config = dict(
    n_layer=10,
    d_model=256,
    n_head=8,
    n_kv_head=8,
    head_dim=32,
    d_mlp=1024,
    vocab_size=2048,
    activation='tanh_gelu',
    norm='layernorm',
    norm_place='pre',
    norm_eps=1e-05,
    positions='learned',
    qk_norm=False,
    attn_scale=0.177,
    bias='all',
    tie_embeddings=True,
    parallel_block=True,
    init='trunc',
    init_std_qkv=0.0338,
    init_std_o=0.00755,
    init_std_up=0.0338,
    init_std_down=0.00377,
    optimizer='muon_variant',
    lr=0.011,
    lr_mult_qkv=0.7,
    lr_mult_o=4.0,
    beta1=0.9,
    lr_head=0.00734,
    grad_clip=1.0,
    warmup_steps=200,
    schedule='wsd',
    decay_fraction=0.683,
    decay_shape='linear',
    final_lr_fraction=0.0,
    batch_tokens=131072,
    seq_len=512,
    doc_mask=True,
    z_loss=0.0001,
    train_tokens=637200000,
    steps=4862,
    dataset='wikipedia_en',
)
MLP neurons of a small language model. Each row is named by its layer, matrix (down: output weights) and neuron, and shows model dimensions 0-127. Each number is 128 + 24 x the weight over its row's rms, rounded and kept within 0 to 255. Numbers have three digits each.
A block is one neuron, or neurons of one layer that tend to fire together. Before each block is what it responds to, as a language model described it from the Wikipedia text at the highest values.

Word-internal prefix pieces. Hyphens or fragments right after a prefix in a split word, especially verbs: re-established, re-joined, co-host, mi|grated, pro|blems, un|le|ashed.
L7.down152:083135097132153156129124152176145118087130115152145140122130122176122145113119113139123132131133086123114107124153112137126121120143130124107138130089095135155109132129129137128114120135140140089131095160116145130078138132134135147165141101103114136097140105167153136157119100142162153150142148093139120112153169143147177127137132160119195116148082110135107085126128121121103159146122
L7.down403:189170137160101126110150149125149101171131142150123113108074130140105120119123150121172102112108116147145103116160110134130130089110104120085135103137113112082082109124141171128177138090128112158119158106158099131132142139134144105147136093121165168107114126112133097099144124135121158109129143109136104154169100121129125076145137148142187168111127146104149136094135108155141141112106
L7.down927:130169165155134101131182121186150134104163189144107155125131159121096113106149136082095133117114137093159115078115159094143155104154127112103067154094138087152151137099123154131116185123133171088170115122143154107123127122145104147120157114125096109141132113135102145079095148127124121162149137062155125135132157161119068122148157129131159127153151174131139097132103127141097105149108
L7.down960:114113112146128130164147140143107123114182121111137128111147132123139117139138197117075105136136121159137153128093142102165104178100099158132117145136118104114090157119118116165071103154164203095124143147135172087108129143161114101068140117150127162131125182119099166128145138111135123172154135118097097145104105140168168142090169103116131100135112130113117161120138135065131116129108

Split-word mid pieces. Word-internal pieces after an odd split, above all the second s of double-s words: Mis|s, dismis|s|al, acros|s, cons|ent, eas|il|y.
L6.down38:167101096137152104140151178151131129119098094120148114114150160123096092178145117104115079082130152135148135128139148144073134137127137186169140136138161129094143116166173154155147096083118094128105098175097160150117128084174172158104121086155122126128134140126123131139126110132124120114144099179121085105104117135120102172136153134094118124144146148114134139124131090126126118144134
L6.down64:151128138099145102094073137142126121145157126105114115131118088147125126109084090150097151152103144136061154099168127146125158122140158120115161150117165145144136149162098100122098126162149107136123159120131153179124115164089175119112122108149130130149054111150132160135104110091144120142167125124114089116110146131147121109110137146142159092190152136086147125125117146116138166105143
L6.down139:114150113119123129112137126127142139090098189117147139128120097140153113119153098163150146118159137127129135173153131116122100137095139154106133128154151223149106121104101154093127115135118155135102099133125135111136140113149134086170089106133151127119110152153106128136122113110151082135136120140142123113085143169103127105138127167120145094167148132127190150149119130109098086136119
L6.down271:152136106082159085105144097084105152104134110116114161093134159121116126160091120077159133150166150135130115136125124135102130106126091119122131135145144151115136150110120129143164100099116125145144152118126125098113166186110129118142116098168146114152131093122096171162119116146170144124114096130156112182133094133079097079159083106141118110120132133163114180139118160141107184136128

Word-initial prefix fragments. Fires on the first piece of a word split into several tokens, especially pro, re, st, as in pro|moted, pro|duced, re|signed, gr|aduated.
L6.down108:141154155113123079134145140123135141120068138142100117083127096135139116094132122121147120135130113182109149129115153105084154157109109126136170147144114176144121122110211101169114146154104121150117143118117121127116123148077107106141136147101147116107130130125128134124119123114102107153162133085141100118107119126117142124122113149087154164160133124140129192122110153178093119160120
L6.down378:131160103107160111106131126104130099139121158148124162142132132142149112106096101142096123141161148141158093100161122144161094093105128131155143127163135166104131108098126144162127085119136087111112146130142136179140127116134156131135144112156116129090048115123147110125101110135122182119120122158150151074136111095116128134117083130152134181121098139102191140130161132156113106100118
L6.down522:124145082113118107136097123155155069099158135100145119124154127150129125164159154115104178176100110109114133098145129122142149110131118162146114122139099141107087157141096106157105127141139127121087182097150113131136114123083117139116134076132127127156088121134123121120121090129147126106179157118098086119110132134118073172136159119124119109154149084143116155123181131127138131074129
L6.down894:185135133123138124119123141148129143083135118129128143120155123109119166117132135150126146150121121138145139142153146134139122135092082109161130108130092134161160137129102116162139106120104175092095163184074125126111103147117103116092130133163125184086121103149125190109125128157121133134142121138094087126160120127114118195089149101134164125106091149127121113156086145101118155154112

Continuations after "in". Word-piece continuations of words beginning in/In (invas-ion, In-land, ins-ign-ia) and place names after "in" (in Japan, United States).
L3.down882:138093154086131108195100107114169138103106119114138125117124087106094114159161155146112113168119115113135099159122165160101176084093153149122183155140140140126122128122127135128129143164139096129148124093139127117117138105124159103099160116167126130090142130129093121111142131142137138137147155131117132084111082128102096101124120111113121145130110104116113133117153140145092141079107

Mid-word completion pieces. Word pieces that continue or finish a word split across tokens, such as partic-ip-ants, colleg-e, Cre-ta-ceous, and last two year digits after 19/18.
L3.down748:122096130135156083105135135173131079107111142141118160090105128144137121131153086144119178103148120145111163181098150180082134126092133159147120168158122076136110117128155161116143118127161138099119135098155117145142106118102127120097139103126103125146128146145116122076177131114124143142129130134096129100115125121153121109126150175132096191159131111154135056147071118122107131158086

Hyphens in compound modifiers. Fires on the hyphen joining a compound adjective or name, strongest after full/highest/newly, as in full-length, highest-grossing, quick-witted; occasionally mid-word pieces.
L3.down454:087145136154111111140113152072144118158115109178168125110109113161133113115177156118097143133117118127101145140145156157098135136144177129146151137084087116165169160093100090122081127097110118075103125147128136133136110118178154132112125113171145112128100115141123122139103139151126071155133157115112169154095117172134138121140131155113122152151115148124132118127119150112136167105124

Place-name completions. Final pieces of place names in location phrases, and the comma after "City, Region": Philippine-s, Tex-as, Ber-lin, "Tokyo," "Alaska,".
L6.down133:133153117094105137105141109094135117114162136094105124168078123129124146166146140096112141166113091105129133146126143119119133110093128147131101111131119093123153149078137109114115122117074098152083135131169109095152106129113123127130125168149108146093129166129132144150133151117088122157098151123091112112148108103125095140123083111091067105134108162156107185130117129125133107095107
L6.down254:133129135128142122131127115098143125159120114138155142118142158137136158149109151097106142086117141141153127110131115127143183134135126155110126107100131118112136144115154127108100148088135089081141063139179169139151134137147104094119133130170127106117124111109173117069100107155099146129156149159125124138126079171135138134122131146127133127126136145120105124151150125135170153137126
L6.down415:155129120104163133134101106116108102127126139104101132135133115166116128160126136119119156093112110110127126143164148194107149133187147108091128090158160128148137127096142107101129117067120106116124086117102109138147150151134138147101205141150144131122147129118129105096151140136109116110151173110125123173134157173085114147169124104124160073151129133119095106136139139107142120090160
L6.down948:147126101109149117128094135090099116078161129092167138145118109163152144113103182108132108151146125130076101123116096141115150068123128133082133132146135161164116131128151126159183141116145104106160136104127170127152185114127135081133156146143130126119140099126092090116116135123079125142133116149153137173136139136176170141129110109126106086150191123105120125146110081133122171146121

Decimal fraction digits. Digits right after a decimal point in statistics and tables, such as census percentages (22.3%) and votes (37.5); more weakly, word pieces mid-word (ra-di-o, Cata-lo-gue).
L7.down52:094138144137109193132138116127110152157158167139179135109117150116129131100101171134122147126162113117122140124133076119093117141122141121174142177080116129146108126096039123143099136099167150142104110152121102116078150164096093129120095151103197178129124113134133146105163115129116131129089104126125115113124133168112130107138131148136112118131160159115103118140141100118129127137136
L7.down60:198152105164145142128135113104101115113146168157184136139159110117127062135153104098099116125092112094129130112122104132125109167123130105151114100133129122109095106101105158153103176103121150093150120093152166169150139086154151150147121135152136128098124133073118101133117109159144131166143121080094134153115138114106120115107111134118129132122118114173126085115124132114147146131090
L7.down585:126092153154131123109131160141123125136089116133124127140135139108112141107137120134120146161130143126142145060124093107128137121140131109108132131105148164135110135129148143114114133145116162149119130109139136178098187148092105132127119109143109152092136093118130147136105132119090164101119084111156121129135114130121123137105125083109161170121157114109094132114100088154157138136164
L7.down672:110131108099121125116113139189089135140142119122140079106122133117165169151107119149151155123145143123129128115116110052108145111122110139138186120177171119114067113129098150088113120116099198109147110180165141090166131111160162122124094103134128131184126130149125118109161114103153141138157150125087161129153162139117100153115120122139121107126131115158133135146123124124134158141121

Token after "in". Fires on the token right after in, whether the next word (in 1984, in order, in final) or a word piece after in- (increase, inspection, investing).
L3.down901:098118124079137060144161174142169140118121082121172106098105114103151113086130137130141140118130128151140137127093120101102131138121105126141111109153077143117145126137133129088120117106132143133101129160131145146123116122153128140062120181129150155118159126116109136118167120149106131141134117142129134140098135113122129113135145126080098145144109133144112133079090077129100132134103

Mid-word and post-decimal fragments. Fragments inside a word or number split into pieces: digits after a decimal point (81.9 males, 30.6%), and middle word pieces like ind-ic-ates, ca-pt-ure, or-ig-inally.
L3.down907:138106178089144147139137102089123141093130104152129130154139173097149127112090175138099138153086148127125127062127132136105173099137134124141145101140154091140134140124143086144150147154105092150089155143123118121087126103127130109099143122153154114105131150110147109108136164085098114115135129130151110126114119182080185099058144176153125122181123095161091137130138129106125111119148

Word and year completions. Second pieces of split words in biographies and tables, mostly the last two digits of years after 17/18/19 (17'14', 18'38') and "ated" in graduated.
L7.down79:138114131119144155130131144081104129172133139079144126132134117137157137129082084124137117156117173118149137103111143140174123132159158105108100106140134134117131122156118163116135102128133080128148113158139127160162097096112126171138138127127121151119126092131107192117133109140156130113104095107152147132137106125121079090120133067158153140094138117121125156088116112088115141101164
L7.down81:126125076153131142090117086139137151128134165109090090081145113128169122126156182150096153100135175114096146102105138145119115150154123142122151169167115161135160174135125127114133106123106150127135137103103151154129155110160126117119137176096123110114110105087100089161110170147104143151150151134135139164112085145133167121078136129142149107144149119121096160154129135108129152155107
L7.down316:125128086110133147118116109087113123104142105142088141143134129083155116120086150125115133132127154162052176099134135138124086181131138166133077153145085126136161147129170140112115104136155147144143155136134141073116094156176148129091133193108127199152147153135139112125121110135137097148114137094146129160094126119127199095087094126125091123153137119173136133088123148102141146117130
L7.down762:084175096141139102141122167132110120123113145147167125141106134130106110121123173142167119128104102135108140076096133097134122112126136118139165138081119183135151155130135135101128143108085112117158072089081164103137128145164120122148114094155154165166142101139123113149134152171147098126134076143154170098133175140131142135137144109122134088143168129110095155100110155120147081108123

Nationality and place-name pieces. Word-piece endings or starts of nationality adjectives and place names, such as Mexic-an, Span-ish, C-an-adian, Philippine-s, and An-aheim.
L7.down154:158104123082174114146139106151111119095148113125086093102102154099126097163119096075121161133135145139142091145104125153106123074114141150168165147144077110103117175082140154158123135148081114135150105112133082126163091169105147109132130101132094144137126132090123131146109134087112170141163111120076119118147099120098147145116178131133133119106151123136147137156123146115154137099118
L7.down650:156105164109130157138141143133182107117139160136108145107128139114148156108147211117147126170136120128133145156169137122121117088134105100133144127177131140138122110112105130140107116126129156125139090138092099099125116121125122108099085144172180147106115114153132174090124097129120154088164120137112144092114143115163154147107150072113126108110096156069130143140147188144113122110141
L7.down904:162149113134127166145161164166090155131141099139049146146147125144093161185152158094149136088089123129110110117158111134121091076128106098140145109109111112145140102101142143095140117118116102125153125119175069087160120114173140097133146169166108123136105073145136129146135123137132124143121115132109134157104095111141128086142105139142180160130149162095088150153128133154151114104132
L7.down938:134158125130065159143108133086084138159137168148107131145135151101120114118102151124166138119100117085102146104165133116108142107143111120127106092162127135109134126140164117136097158124135109085111121094120109110130181123131143130119112133071143152141174112149102135118121112177108077169103134169134103118144118112127141160128144137122096109083094116085101153179131113159165154157139

Mid-number digit chunks. Digit pieces in the middle of multi-digit numbers in census figures, election tables and measurements, like 57,2'59', 2,'50'2 and 3.'33'; weaker on "aged" and word pieces.
L6.down297:097153102081086137157073056143127166161122165103133170154151143114108124127132143090105107055102129142109128168132128145151091129136118126100171147088153141143143093172118124190133118111135137138073108127126157117148139119127124134131121142134082116114145159120141107146089084117125111126073112126143101135096132125138109099067106160115140097116116111195118122136130124123150182133116
L6.down570:128133119145078170103135131161136131161111094116106154118125142146121106112164117107166144124106172151125117124153137058150125088102179132118122113138139109173160128084128101129130100136108187113126097090132124119170127114136106136155088157099130124120146097121087134139155155152133118171078126146145108131167156145092132156149132118117144105105133083137109139125155113156111135109137
L6.down582:150145124135090176145159090109130175157136113145142097124108122133115126140108151121152112143089071156170135148129147139133131131105119137099152130121152108115164131132097128142136132109153088098095118114117159118152151154121234136091119122132105125149143114145128128121106092157147144108106129175125115114148106111129096133097109150100104140132134125167133136075133147129135129170119
L6.down1017:092112124123138137138118055126112163106141123093166118143134152099090155183146157118122086147097119166105123182139200141129134147105134133142111120138096127132176105147142136141175087134167130080109112116122193129156111164096127105130088141143121112139110126134130143158125154195136121113120124093131099114128090152118105163101101117097140139119128120146143144139106138091128174204122

Year-ending digit tokens. Mainly the last two digits of a year split after 19, 18 or 20, as in 19|36 or 19|08; rarely a word's second piece or a minute mark.
L6.down355:115138075125121171142127146126143097108127120094127143117091117088097136135129097135107124059143123129168126147146129122122180128145124109140105140100143162106100144094150152127140125128075135102128145153106157138102177183139101124099133124132119130110151104127135130068151177127120135123134102155136111124174124155112168108133130161155128102166164151137116124117099098152151156116101
L6.down403:119110116099127179103162161119129144161111116108100172122118101151147169155125116137151085091140142117151132169128124118127105138109162117102171149151089129110076116113144112141131144140152110117110129126138117100089125086138063143105141125133125106120143132124122132134107120136131108115166130107087128131152087091150171122115171124140121143138124141159106174128140158131139170104160
L6.down516:148148156126107165153092102117130151121139142141146128169116114121133112099100159124125110140127171089144120109149127176140134098089098133114134120137144106134177091122134148123131160137155174157156156106145126146155130158176126148122102156116151108161116112158137110128075085144127087093145146120169174156125142107087137119116114100076136119134102103125061130169148145113110122123106
L6.down642:113102129090116116106118175123137094144140129088100110141120110116171138107125150167078122122104126151129151134104112122087136113111111167156131132170124139125122149127072133073109109142154125138130112118117124149135126137157193113063092120192158132130162150125139128146160128092204098134100110141183108099119103167128130153098123122092128121163148137104157133117149159117138119104125